config.toml
head_dim = 64
activation = "swiglu"
norm_eps = 1e-05
positions = "rope"
rope_base = 10000.0
beta2 = 0.98
lr_head = 0.00898
warmup_steps = 587
decay_shape = "linear"
train_tokens = 556400000
MLP neurons of a small language model. Each row is named by its layer, matrix (gate and up: input weights) and neuron, and shows model dimensions 224-319. Each number is 128 + 32 x the weight over its row's rms, rounded and kept within 0 to 255. A neuron's up and down rows have the sign that makes its largest values positive.
After each neuron's rows, "fires on" lists the tokens most often at its 100 highest values on Wikipedia text that the model never trained on.

L4.gate443 [145 144  96 152 176 166 167 102  97  82 120  77  87 187 119 127 164 159  78 141  75 128  93  89 160 180 112 123 160 108 119  75 173 134 119 162 101 152 163 104 149 136 167 125 136 120 154 150 115 125 168 167 173 161 140 122 108 172  62 123 171 161 106 120  94 122  86 170 150 167 147 135  79 137  99 147 101 128 152 132 102  84 103 125  80 107 163 133  96 141 180  90 167  88 109 153]
L4.up443 [117 160 123 134  76 162 113  91 105 127 112 138 117  96  92 128  47  81 131 116 125 169 159  84 174 124 143 102 122  98  79 110 150  96  98 124  81 194 140 143 126  94  93 112 155  88 192 137 119 141 124 135 106 130  77 147 109 173 176 163 105 184 104  67 134 156 122 107 109 113 165  83  86 159 113  94 142 160 122  87 107  92 101  96 131 166 148 183 142  93 160 132 118 113 101 155]
fires on: " Year", "son", "un", "ult", "z", "o"

L4.gate318 [ 70 134 126 140 160  69 125 126 137  78 173  99 157 122 101 113 136 190 112 144 203 113  97 173 145 133 163  62 134  89 120 121 152 158 118 131 113 174 172  42 132 120 114  90  87 152 108  78 125 130 176  50 102  84 187 122 161  92 112 166 145 114  76 133 114 146 156 141 144 104 196 106  80 155 130  95 192 170 146  79 128 118 131 137 130 146 121 145 137 129  97 113 115 162 145 132]
L4.up318 [164 164 134  95 122 115  51  75 152 175 167  89 149  95 154  93 124 175 138 143 101 112 135 146 127 125 155  94 154 156  85 164 110 129 123 106 150 102 138 155 139  79 160 129 118 136 134 102 135 122  71 130  96 107 105 131  94 113 182 139 116 179  81 171  64 140 148 168  85 121 119 110 151 104  97 146 164  89  98 171  97 113  81 119 116 101 134 138  90  91 148 150 138  76 129 117]
fires on: "y", "udi", "ar", "ra", "st"

L4.gate772 [139 116 195 112 135 138 118 124 114  97 138  88 146 103 107  93  80 115  96 103 155 138 129  94 142 154 165 184 179 137 134 138  92 144  50 128 149 160 129  81  25 150 133 100 131 177 126 169  86  69  94  75  85 134  79 136 177  97 115 181  68  93  79 127 172 199 110 152  90 176 112 122 151  90 178 135 123 138  99  98  90  82 157 105 106  76 128  88 114 104  98 164 162 159 123  61]
L4.up772 [165 104 127  48 155 160 149 142  71 121 168 165 115  78 191 139 120 147 107 149 145 169 200 146 137 133 134 146 158 191 105  87 146 147 184 120 112 164 163 130 161 114 122 167 138  94  89 164 143 100  75 108 183  89  85  90  59  86 145 121 137  96 143 139 183 127 110 110 133 137 125 130 168 140 124 104  98 139 130 208 137 145  82 166 169 151 134 126  79 102 155  94 156 147  64 124]
fires on: "o", " Co"

L4.gate320 [114 132 177 155  98 106 145  71 171 115 126 105 147 122 193 176 152  84 200  90 173 147 123  77 139 107 120 121  97 139 160  83 130 125 145  85 132 150 102  76  91  78 101 113 127 153 122 100 137 105  58 150 103 183  91  77 152  44 155 105 172 138 153 159 157  99 124 149  96 140 143 157  93 144 123 132 135 161 121 186 103  90 171  68 158 148 115 184 111 160  94 158 117  53 116 133]
L4.up320 [121 107 127 110 190 145 129  72 112 101  71 112  71 113 101 215 135 123  97  86 149 174 123 151 147 157 145 126 126 158 157 121 201 214 100  80 139 206 137  76 107 182 174 159 139 123  92 177 104 118 109  84 138  84 111 116 109 136 204 166 108 141 137 110 144 128 137 102  97 113  99 181 143 141 160 111 144 126 143 108 135 137 153 117 176 211 128 135 130 161 127 117  88 169 134 156]
fires on: "le", "tin", "ig", "vi", "d"

L7.gate636 [192 140 120 119 116 138 123 153 172 163 142 147 107 135 137 161  94 142 136 120 158  89 167 121 115 137 168  62  96 166 162  76 158 192 154 102 133 107  85  86  82 108  45 119 132 147 152 125 103 114  97 114 165 121  31 171 164 135 112 162 165 167 141 100 112 135 124 163 124 147 138 102 126 137 210 139 174  99 132 216 148 153  73  68 162 161  83 141 147 141 136 128 101 166 165 178]
L7.up636 [105  92 131  61 186 113 105  64 143 117 157 111 171 156 121  94 107 133 108 141 123 140  82 110 129 148 148 166  86 124 199 157 153  99  51 174  75 130 135 150 134 101 135 141 149 127  70 187  80 142 227 172 123 117  90 175 119 126 109 100 112 163 106 123 177 125 167 132 107 154 158 154 126 131 148 116 142 128 157 102 149 169 121  99 138 110 117 148  90 104  95 121 222 134 132 151]
fires on: "ing", "ed", "c", "'", "le", "d"

L7.gate273 [133 106 161 176 131 120 159  49 153  37 137 110  77 158 115 160  78 161 120 149 114 142 156 124 114 147 179 160 164 100 199 157 123 104  88 125 123 131 121 163  87 159 141 136 141 144  83 153 117 171 168 123 155 216 150 152 105  82 123 141 137 150 102 183 188  85  98  74 151 134 124 117  96 170 118 140 110 120 112 139 120 138 156 126 103 108 141 142 141 116 158 116  93 118 134 139]
L7.up273 [ 83  90 144 160  83 155 154 151 119 168  93 135  98 168 140  86 140 152  54 113 150 104 132  58 103 121 110  62 133 149 106 161 148 126 125 104 204  74 133 140 105 163 107 125 127 126 167 180 108 135 146 108 188  96 164  96 130  85 184  98 133 126 167 140 131 144 103 154 106 155 149  93 138  93 139 109  96 125  72 165  57 149 164 139 110  96 131  69 130  79 132 128 147 136 109 164]
fires on: "ic", "b", "ric", "al", " |", "k"

L7.gate537 [121 101 149 101  91 129 121 145 128 131 158 108 100 156  88 125 147 185  64 103 130 110 181 170 160  93 139 103 128 145 149 141 121 117  95 167 188 136 138 159  67 121 125 105 176 168  85  69 112 159 106 188 201 177 118 151 175 112 145  73 143 119 128 170 124 184 146  76  71 120 121  95 114 199 125 112 138 144 115 139 146 182 171  99 143 133 124 142 132 124 166 101 132 137 151 174]
L7.up537 [111 121 125 104  86 161 104 120 163  97 115 136  75 198 112 120 123 162 132 110 191 112 160 194 130 118 118 180 110 131 125  95  92 109 159 144 192 125 139 145 108  92 209 129 128 146  53 105 174 163 118 132  82  89 107 116 101 126  76 131 147 140 164  51  82 118  87  62 163 144 142 105 110  88  95 166 151 164  67 136  83 141  94 157 112 114 121  75 183 122 128 142 138 168 165 137]
fires on: "u", "an", "re", "ic", "ad"

L4.gate0 [122 139 123 195  80 122 131 167 173 120 112 104 121 145  81 137 200 104 106 114 134 104 124 126 151 155 165  87 124 158 131 125  98 142  78 164 168 106 122 107 120 118 170 106 153 161  88 123  94 121 176  85  82 157 151 144 176 173 139 166 111 113 105 139 136 131  96 167 136 129 119 143 123 131 196 114 152 140 121 153 110 110 150 167 163 117 151 151 147 114 114 145  92  84 129 130]
L4.up0 [142 137 171 139 144  99 131 137 123 103 128 140 138 172 173 146 116  96 116 162 171 128 104 141 137 127 127 100 113 132 169 122 122 134 138 178  93 116 171 102 114 113  96 152 110 152  66 173 103 153 100 142 199 129 159 109 134  85 150 134 133 170 131 141  94 122 113 166 108 125 146 149 136 135 141 168 152 112 154 150  45 101  94 104 192 146 100 126 130  79 138 135  76  61 147 112]
fires on: "ated", "d", "ed", "ing", "ved", "000"

L7.gate757 [147  95  56 193 102  96 138 131 153 160 183  89 127 137 169 123  77 139  87 115 185 164 128 140 117  79 174 108 125 177 146 158 141 193 141 120 129 176  86 114 106 119  78 140 112 163 104 106 118 103  79  84 160 157 109 114 102 136 110 154 141  96 131 105 181 119 153  95  93 107 164 133 110 120 122  98 175 135 103 148 110 155 118  94 125 144 163 117 179  91 119 112 130 143 170 139]
L7.up757 [140 155 152 130 118 117 139 104 136 109 103  83 143  91 103  66  72 106 132  97  80 152  98  82 133 108 130 137 167 137  81  52 172 126 110 175 151 107 116 167  78 150 132  89 166 195 119  97 128  90 113 125 178  64 209  82 174 105 129 126 102 157 146 135 130  71 124 166  91 157 168 150  72  98 142 128 135 142 113 137 136 174 134  96  65 140 158 105 123  99 121 172 167 130 113 177]
fires on: "n", ",", "t", "f", "in", "h"

L4.gate620 [112 120 149  87 139 149 151 157  94 141 135 137 116 131 103  88 151 166 105  90  64 145 143 136  95 170 144 128 182  68 110  73  97 119 122 136 132 141 159 137 111 160 168 178  98 237 129 197 104 124  92 102 106 156  92 180 107 120 153  94 117 128 113  66 113  96  83 126 105 178 164 104  75 129 196 110 108 132  76 148  46 135 119 133 162 148 125 144 142 128 184 124 145 104 101 156]
L4.up620 [142 134 115 117  80 190 153 129 139 123 123 121 102 115 127 141 150 119 112 102  79  72 147 145 112 170  89 112 141 122 151  89 134 164 111 151 116  85 110 131 131  90 180 108 142 126 116 192 105 130  97 176  86 132  81 161 150 201 109  99 116 118 128  20  78 156 125  81  61 149 112 196 148 127 162 117  82 107  81 143 141  69 120 100 105 128 120 141 136  47  78 121 219 184 112 173]
fires on: "la", " is", "'", "ta", "t", " was"

L7.gate7 [121 123 128 101 119  89 105  84  91  76 119 125 103 121 144  48 124 156 121 161 152 134 185 152 139 133 102 108 137 112 125 107  98 148 127 149 131  96 104 118  88 160 193 144  79 106 117  91 164 151 103 101  56 111 156 117 170  89 154  82  92 132 180 121 171  95  86 107 106 126 154 104  66 149 118  90 101 153 142  73 104 191 115 108  62  94 144 142 114 157 183 144 115 185 172 170]
L7.up7 [ 96 208 110 106 152 126 154  69 146  88 147 107  85 132  99 134 156 103 107 114 111 116 184 158 150 153 150 145 104 169 117 109  75 140 117 102 108  96 102  83  51 112 109  83 126 171 100 105 126  97 121  92 177 149 148 144 135  17 108 144 106 112 162  70 155  69 174 192 158 141 116 148 147  90 154 143 117 119 106 189 106 114 137  80 167 130  90 114  93 129 112 122  84 139 129 186]
fires on: "ta", "ic", "ha", "na", "d"

L6.gate258 [130  99  69 114 185 115 104 161 127 183 127  52  60 102 152  77 156 138 121 125 103 125  99 193  77 146 114  54  97 153  66 101  64 100 110 122 167 167 131 157 108 114 156 140 122 105 123 112  51 137 114 172 172 172 130 143 198  90 160 132 124 143  91  99 151 150 142 123 138 126 125 129 190 125 142 117  79 166 126 132 130  74 104 152 146 136 121 144 114 173 114 129 121 140 144 135]
L6.up258 [ 86  57 106  65 136 115 119 113 102 125 173 149 134 170  99  82 143 124 152 109  98 119 151 152 117 125 141  63 184 116 130 135 152 162  96 141 138 111 171 132 109 166 140 125 131 143 121  92  93 134 109 136 161  92 129 159  51 199 164 111 143 139 113 147 160  82 163  87 143 108 130 108 172 143 114 130 109 136 120 155 134  71 142 131  89 129 127 123 114 129  96 130 166 140  60 196]
fires on: "y", "est", "er", " first", "le", "ly"

L4.gate669 [190  78 152 147 191  92 148  82 122  45 109 130 138 172  74 160 157 113 115 114 152 123 182  95 106 171 122  90 160 152 116 158 104 173 142 136 144 138  92 174 127 177 164 152 140 150  83 119 121  60 143 150 104 166  75 111 114 137 114 122  86 102  98 157 105 143 130 104 109 171 144 158 116 152 168  90 177 158  87 120 122 112 107 110 177 104 164 138 126 155 171 149 151 173 152 105]
L4.up669 [137 139 149 161 142 121 115 124 108 111 102 154 136 127 106 176  93 104 124 152 131  86 214  82 128 160  77 141 127 178 103  32 124 137 139 119 108 134 136 158 137 160 143 146 134 122 132 121 154  69  87 174 104 152  82 150 148  88 120  76 125  64 108 133  88 121 134  79 131 212  70 170 137 176 121  83 118 120 132 133  88 153 186  68 134 120 120 159 157 122 156 131 171 204 117 153]
fires on: " mo", "o", " Mo", "po", " Bo", " bo"

L6.gate252 [106  69  51 125 200 111 174 121 100 106 131 112 104  92 146 129 118  57 130 174 160 142 121 162 187 162 144 148 135 135  91 103 118 219 124  97 104 128 149 148 138 148 127  96 124 107 153  45 108  94  87 142 143 142 118  58 136 121 113 113 172 102 102 163 204 165 100 177 103 188 119  97 165 184 141 138  88 119 115 113 128 136 109 106 148 143 131 121  85 151 121 126 126 130 165 133]
L6.up252 [ 98 125 127  98 152  86 135 142 128 126 156 132 126 138 142  87 167 116 173 154 146 150 156 130  80 110 151  91 173 163 117 181 155 134 140  74 137 153 142 106 154  88 136 122 151 196 112  69 148  82 125 148 183 144 123 157 137  84 152 148 125  91  97 117  98  85 124 104 119 138 145  90 132 111 126 168 123 129  93  92 113 176 150  69  94 106 135  85  75 148 143 154  99 121 107 165]
fires on: "o", " as", ".", "n", "le"

L7.gate668 [ 78  94 107 183 166 138 198 172 125 149  88 151 149 131 174 116 100 137  94 143 118  95 137 107  77 140  87 102 125 127 118 108 114  93 162 105 163 122 141 122  81  83  98 190 169 173 196 122 171 174 120 100 120 101 142 150 148  73  67 104  82 120 175 109 126 107 106 158 146  76 161 168 103  76 139 112  74 126 110  68 113 103 142 133 124 113 154 122 145 134 119  68  76 103 111 139]
L7.up668 [121 112 146 133  97 109 154 143 141 107 166 180 168 140 215 131 172 153  83 146 151 130  90 113 147 166 145 170 130  76  48 176 182 135 124 164 138 149 128 129 106 156 124 111 145  97  94 116 146 110 119 130 170 178 128 113 213 131 135 211 114 127 192 164  96 144 100  48 151 130 139 146  82 144 162 129 175 145  85  85 112  66  98 122 171 127 113 109 144 130 140 117 151 143 154 109]
fires on: "s", "as", "un", "h"

L6.gate725 [131 122 129 143  92  94 130  97 138 155 152  86 177 140 125 174 162 102 115  91 125  99  62 149 136 176 150 153 141  95 132 127 137 108  88 119 117 165 134 179  96 127 153 157 160 138  93 117 118 162  94 171 165 151 143  90  92 149 154 109 136 157 250 103  73 153 117 152 237  95 145 132 135 127 176  70 124 148 142 143  96 127 167 131 200 104 136  89 120 114 125 117  93  92 128 128]
L6.up725 [156 113 129 109 131 103 118  88 174 147 142 167  68 158 146 156 119 140 190 114 108 146 130 129 155 148 202 149 101 154 195 162 109 166  87 195  81 104 155  87 114 171  68 147 170  77  74 141 167 146 112  73 126 126 112  97 168 133 148 173 145 159 175 152 139  95 105 138  83 139 116 142  94 211 163 128 102 167 147 122 137 130 164  93 150 104  92 157 148 135 142 104  84 124 152 144]
fires on: "g", "k", "p", "d", " ", "ed"

L4.gate434 [197  94 119  81 130 137 202 138 116 135 102 146 147 146  94 180 109 129 139 140 163  90 138  93 145  81 193 123 130 112 107 122 149 118 143 180 124 126  98 116  82 156 130 174 135  87 114 132  88  49 144 168 157 108 131  88 175  95  66 110 152 176 191 101 152 137 124 130 209 169 156 120 140 153 186 133  93 141 107 198  60  83 117  97 126 110 133 108 164 164 140 147  91 119 124  96]
L4.up434 [146  87 121 141 165  55 154 119 138 118 149 144 125 116 130 109 141  94 143  63 163 151 148 158 158 132 149 181 129 105  96 153 151  95 107  84 149 153 138  95 154 118 135 159  75 113  75 159 115 178 115 137 108 152 130 147 137  93 200 115 144 141 126 125 121 123  76 158 171  87 179  93 192 122 109 175 165  80 118  86 134 110 154 130 151 154 101 133  83  82 144  91 119 152 122 156]
fires on: " form", " contain", "write", " own", " into", " creat"

L4.gate253 [116 140 135 202 176 147 116 159 146  81  91 190 153 121 127  88  91 128 125 133 149 111 134 138 180 125 126  83 128 106  94 160 179 173 134 115 123 133 155  72  74 102 112 146  98 112  78 135 102 112 118  85 128 148 109  77 176 169 108 105 123 112 140 131 133 132 134  86  90 116 142 122 105 133 144  38 103 147 160 160  98 167 135 135  96 155 117  64  88 116  94 142 101 117 132 145]
L4.up253 [ 61 113 147 188 136  79 178 131  76  76 115 200 125 139 101 153 148 104 158 155  73 118 101 134 160 145 160 136 138 132 107 146 165 118 136 131  89 114  89 118 161  63  53 153 147  94 124 125  98 164 121 140  57 191  98 147  80 138  71 132  54 119 150 154 102 140  91  84 117 160 154 132 114 107 131 136 151 109 107  75 161 122 162 155  98 111  81 156  95 135 140 221 173 157  78 137]
fires on: " H", "r"

L6.gate167 [156 160  68  96  98  90 192 138 113 179 168 120 100 118 130  94 110  88  96 143 124 124 134 163 103 152 172 138 130 138  85 105 157 172  85 193 179 167 104 143  89 135 170  91 167 130 115 189 157 140 145 110 133 199 127 122 144 139 112  82 135 122 137 131  77 155 155 149  95 107 120 170  97 163 115 131 127 200 136 136 124 149 179 144 113 177 134 139  88 155  80 178 171  57 131  89]
L6.up167 [168 129 157 119 142 111 111 119  76 113 158 133 113 120 111 151 162 103 140  67  70 109  54 144 144  63 132 113 110 134 121 134 106 139 121 155  85 138  70 120 136 160 165 150 136 145  70 144 162  83 217 138 130 149 131 151 114 130 178 189 178 140 157 120 100 155 149 133 140 136 131 134  87 192  68  93 121 174  82 182 148 119 208  87 115 161 124  91  77  80 137 149 147 127 152 116]
fires on: "y", "ke", ".", "im", " George"

L7.gate297 [205 150 111 129  81 163  91 142 132 129 108  92 181 138 133 102  82 131 186 128  90 184 144 128 149 129 111 157 142 161 103 176 140 173  96 160 161 133 107 162  79 129 139 182 157 116 129 197 110 177 160 111 131 112 102  70 111 102  93 154 125 136 148 178 167 172 181 106 145 105 100 123 148 148 125 108 160  95  81 123 119 166  48 147 116 110 146 154 141 105 143 217 118 154 117 115]
L7.up297 [169  86 101 108 111 130 127 132 127 136 131 124  88 111 128 155 174 157  83 156 157 137 159 179 156  94 131 155 103 140  92 173 151 186 146 159 141 149 126 158  96  69 176 155 102  79  86 171 115 123  93 110 153  78 130 187 104  71 125 168 156 141 141 164 184 121 165  87 126 141  92 135 158 139 151  80 175 107 142 137 112 140  88 112  71 141 127 149 154 137  92 177 127 145 135 180]
fires on: "e", "il", "le", "i", "o", "te"

L7.gate611 [102 149 138 141 139 138 128 135 117 106 180  46 104 135 156  95 156 142 162 128 182 128 120 186 204  80 174 119 162 129 102 131 113 201  95 178 123 192 118  96  97 159 156 108 161 120  84 155 166 121 114 126 108 132 139 125 147 120 127 158  85 149 124 106 149 133 174 135 144 107 154 155 109 153 140 157 138 150 107 147 108 112 128  74 146 169  94 185 163 165 107 140 103 137 131 138]
L7.up611 [129 154  92 117 113 160  93 208  70 135 140  69  61 147  72  93  79 168 157 101  35 141 127 113 132 125  99 103 167 153  98 106  80 113  82  98 151 162 222 133 114 136 112  82 135  52  83 115 104  94 184 103 142 110 122 170  90 107 169 163 176 111 156 100 157 153 131 160 158  95  92 133 129  91 154 109 103 126 105 156 103 114 142 129  97 105  93 117 154 101 130 143 147 103 174  94]
fires on: "al", "y", "ak", "ar", "me", "te"

L6.gate736 [177 119 135 151 138 175 134 114 103 113 135 113 110 106 121  91 141 159 141  87 114 137 118 155  67 137 158 109 185  87 113 152 130 112  99 144 160  95  88 108 143 160 123 201  87 200  97 129  92 134 118 102  94  91 201  78 147   9 144 171  85 154 202 120 162 111 109 125 120 148 113 140 146 156 128 102 159  83  96 119 107  82 132  83 147 138 174 138  57 121 114 122 132 154 148 117]
L6.up736 [122  98  87 148 161 179 118  88 136 117 167 120 133 156  56  93 180  56 108 170 123 161 200 163 132  71 108 138 105  90 150 159 121 137  60 126 157  72  73 146  82 104 100 120 108 150  67  93 125  84 153 139 171 107 147 138 150  63 149  73 129  73 111 125 110 105 107  99 134 206 112 159 159 123 161 158  82 100 153 154 121  95  54 190 104 114 125  93 191 148 153 120 188 157 139 169]
fires on: "u", "ina", "na", "ta", "ni", "ia"

L4.gate569 [132  88  74 146 157  73 167 109 156 124 122 127 129 165 109 127 143 133 136 145 122 129 139 113 142 110 152 158 137 120 113 148  94 131 117  98 143 145 118 177 129 192 162 162 165  84  85 108 106  84 127 174 103 154 166 124 133  69 110  86 146 126 125 134 166 145  79 118  98 151 124 109 151 158 151 100 156 104 119 190  90  97  98 112 122 140  82 105  80 117 103 169 139  74 162 135]
L4.up569 [178  98 171 114 108 114  92 117 116 100  65 118 124 103 136 119 162 119 199 156 129 104 118  67 128 102  79 100 145 134 180 210 149  86 158 115 136 157  72 124  64 115 130 139 157 146 133 108  98 105 113 130 183 105 164  79  99 161  83 100 113 113  98  67 114 139 180 142  86 135 135 151  91 151 116 118  76 159  82  71 118 194 145  91  92 219 197  92 187 129 116 191 175  82 228  90]
fires on: " as", "\n", " than", " called", "."

L7.gate681 [ 83 119  93 164 189  90 166  69 130 109 150  78  74 125 186  79 137 151 129 157 125 127 128  86 120  94 110 135 105 120  91 161 122 106 115 148 146 115 147  65 127 202  85 154 131 167 181 134 134 113 181 100  84 110 186 145 183  74 131 105 112 116 128 139 149  81 110 111 125 119 180  89 136 183 174 137 149 141 130 115  91 134 122 107 143 227 127 168 131 118  88 175 108  93 126 103]
L7.up681 [ 93 115 124 151 150 101 133 106 110 119 165 183  97 134 149 117 125 171 171 147 163  98 149 136 200 188 132 148 106 147  96 155 158 151 172 164  81 153 105 105 155  89 157 148 179 127 152 114 109 164 162 165 135 158 135 123 138 115 192  77 117 156 183 119 127 133 126 151 171 137 115 167 134 144 142 138 141 103 141 138  85  98 128 114 183 124 119  64 163 122 128  77 108 132  87 143]
fires on: "s", "un", "n", "me", "ad"

L6.gate39 [120 112 109 186 140 116 187 146 119 106 139 139 130 138 136 131 114  93  92 154 138  85 177 120 121 110  88 122 175  83 106 201 176 143 182 154 102 118 109  96 129 116 130 138 124 155 105 105 145 142  74  85 108 107 126 111 143 129 139 125  88 142 145  83 153 138 157 137 128 138 109 175 132 115 108 135 125  68 139 123 103 203 126 114 124 125 144 176 149  98 112 139 137 111 147  86]
L6.up39 [ 90 176  85 131 116  97 133 122 116 137  77 130 151 105 132 117 161 143 107 107 142 181 134  82 116 121 163 180 206 213 190 128 116 131 121 143  72 166 143 164 167 113  92  88 113 149  83  92 112 166 106 177 143 185 178 156 179 101 167 190 125 153 103 160 130 105  98 111 147 141 150  99 141 151 139 115 185 137 117  93 114 152  76 146 109 116 172  64 155 153 127  99 112  99  66 126]
fires on: ".", " and", ",", " but"

L4.gate499 [116 180 104 148  86 122 101 174 113 101 127 139 149 126 128 128  99 133  49 187 136 173 146 127 117 142 145 154 110  59  34 182 135 122 108 192 155 147 112 136 142 127 143 135 121 141  81  78 145 123  96 112  96 158 116  80 139 115 157 104  56 105  85 146 131 134 119 132 115 175 123  94 195 153 165 152 209 151 130  65  60 124 119  89 140 105 142 143 116  72  77  82 183 153 136 128]
L4.up499 [115 143  90 166 124 154 116 169 149 134 125  99 144 111  70 167 148 134  83 154 147 118 105 162 117 103 166 174 123 127 129 165 172 134  68 152 122  83  93 175 187 101 196  64 116 150  75 146 105 177 106 153 140 178 117 106 154 157 155 150  95 124 109 131 162 129 147 103 119 137  93 130 105 185 126  74 194 143 124 109 107 162 134 138 122  83 114 139 188 122  69 123 153  89 110 101]
fires on: ".", " and", ",", " but"

L4.gate233 [ 96 118 137  87  90 115  69  85 117 105 142 170  79 127 158 204 162 163 105 121 153 142 149 100 126 174 137 135 125 147  98  85 152  89  67 154 171 115 134 127  51 123  69 119 138 116 122 108 159 129 105 157 179 151 116 103  91  85 129  66 152 178 175 194 166 174 144 139  73 123 158 148 117 132 146 153 144 123 113 141  78 126 117  92  99 203 124 170 134 141 147 129 122 165 144 112]
L4.up233 [100 157  82 148  89 135 125  82  95 127 142 141 133 152 146  92  70 157 216 192 163 109 106 117  95 131 145  77 110 128 151  87 115 130  86 174 164 171 123 111 153 126 110 140 151  94 172 129  84 147  99 124 160 164 103  82 160 143 118 124 110 150  88  75 148 125 114  77 112  86 136 147 122 114 139 129 160 109 133 168  70 179 114 133  96 167 123 133 169 142 101 152 127  77 130 125]
fires on: " role", "ly", "t", " appear", "play", "born"

L6.gate15 [167 102  77 100 110 173 190 128 106 109  94  87 100 137  99  85 134 172 138 112 128  90 167  98  67 116 146 116 133  90 157 106 139 118  86 139 164 132 165 111  77 153 133 142 195 156 171 148  84 120 135 104  92 149 101 137 157  92 112  95 111 133 117 138 105 103 109 153  97 147 137  81 150 155 107 140 142 133 106 164 103 119 131 109 162 155 110 129 132 108 111 183  86 167 212 136]
L6.up15 [116  95 111  85 158 129 100  91 143 132 162 116 133 143  94  81 166 113  80 100 179 164 169 100 110 110 153 141 119 114  71 129  93  19 131 178 131 116  94 182  67 107 143 110 113 125 110 138 169 182 128 124 167 131 154 115 125 103 111  71  82 116 136  71 124 115 135 104 119 169  82  73  88 173 145 147 165 170 101  97 120 111 103  84 151  68  62  92 117 149 193 140  93 136 131 112]
fires on: "u", "s", "am", "ad", "k", "f"

L7.gate827 [115 123 111 109 140 136 188 167 133 146 163 134 116 157 166 208 145 115  79 147 142 124 122 116 165 187  87  97 179 133 117 153 117  93 145 133  91 147  63 150 124 127 173 126 167 108  87 105 145  76 136  66 156 156 110 119 157 148  52 153  87 109 165 142 143 128 166 154  97 123 162 200  92 127 138  64 131 150  75 155  78 140 144 164 112 124  92 130 145 157 119 183 123 164 122 173]
L7.up827 [130 137  86 126  82 169 123 134 133 162 194 122 138 150  94 131 143 191 135 189 145 153 130  99 107 141 121 140 142 124 121 144 131 141 109  91 152 120 116 123 148 179 174 105 149  65 197 133 163 172 160 176 165  69 126  56 110 108 166 139  53 126 158 103 128 138 142 116  77 200 104  86  92 112 159 109  67 142 133 190  65 160 135 182  99  91 115 109 119 128 107 177 135 129 128 127]
fires on: "il", "b", "al", "l", "ver"

L6.gate465 [ 43 181  61 157 111 105 160 136 163  78  99 116 113 183 150 148 134 139 132 126  94 152 160 163 142 105 224 146 112  92 107 110  95 120 152 148 139 151 101 112  97 103 114 184 156 136 119 118 136 113 100 167 160 149 175 140 151 140 127 153 143 124 144 132 128 135 137 167 110 116 132  90 156 113 211 135  93 113  87 111 161 158  91 154 132  74 113 205 174 104 110 193 130 143  71  93]
L6.up465 [126 138 151 102 125 104  71 173 174  98 128  96 146  67 128 115  92 122 136 137  78  99 160 112 111 124 100 127 111  86 129 135  99 137 119 113 136 150 159 187 113 171 166 137 117 118 131 153 118 184  99 173 124 137  93 182 130 178 152 138  87 113 153 149 114 131 216  92 103  81 165 129 168 139 147 136 154  94  97 149 130 162 162 162 160  84 138 204 116  84 128 185 116 116 154 214]
fires on: " is", "gra", " Gra", "or", " =", " was"

L7.gate275 [144 133 118  91 123  78 131 159 151 154 140  50 120 167 158 115  98 188 130  82 127 103 183  94 111  86 110  90 136 126 100  84 101  96  79 147 161 101 170  90 121 138  99 124 144 137  87 108 111 142  87 120 163 152  94  96 181  91  84 115  90 170 111  84 140 161  48 166 131  93 140 138 109 188 130 103 173 126  89 133  95 131 131 144 128 159 141 157 137 129 131 143 130 139  95 143]
L7.up275 [ 95  60  58 118 107 131  83 126 150 139 130 142 123 104  95 104 112 115  86 122 101 110 155  91 162 117  96  92 133  96 142 147 108 166 122  59 135 129 124 202 134 154 104 175 154 136 127 141  89  73  83 131  87 112 148 117 105 141 170 137 135 111  91 116 136  59 176  81 129 136 140 140 136 138 123 124 172 116 161 128 125 107 116 125 164 111 150 107 137 112  50 204 147 100  34 146]
fires on: "er", " of", "y", "ome", " several", "in"

L4.gate264 [ 97 117 164 151 104 136  77 111 117 117 124 102 117 137 176 162 110 134 160 186 136  97 139 140 144 186 120 114 101  78 150 146  83 149 117  66 167 103 144 114 136 166 113  80 152  86 122  63 165 162 207  94 168 103  98 112 171  91 157 154 153 140 147  71  90 137 149 172 184 113 131 144 127 119 173 137 159  75 133 128 143 142 119 154  99 162 114 103 118 178  79 135 124 134  84 174]
L4.up264 [184 156 137  72 152 166 103  88 137 163 136  65 140  90 154 145  87  86 144  94 119 150 119  95  85 129 147 104 137  84 205 114  76 126 102 129 118 100 157 179 148 114  92 105 152 136 124 178  99 107 102 151 133 176 111 153  99 165 162 121  92 137 110 145 167 162 139 144  93 160 119 181 136 138 150 151 136 236 143 105 137 103 148 155 120  96 136 167 120 191 134 161 203 121 174 142]
fires on: "re", "ough", "ing", "g", "le"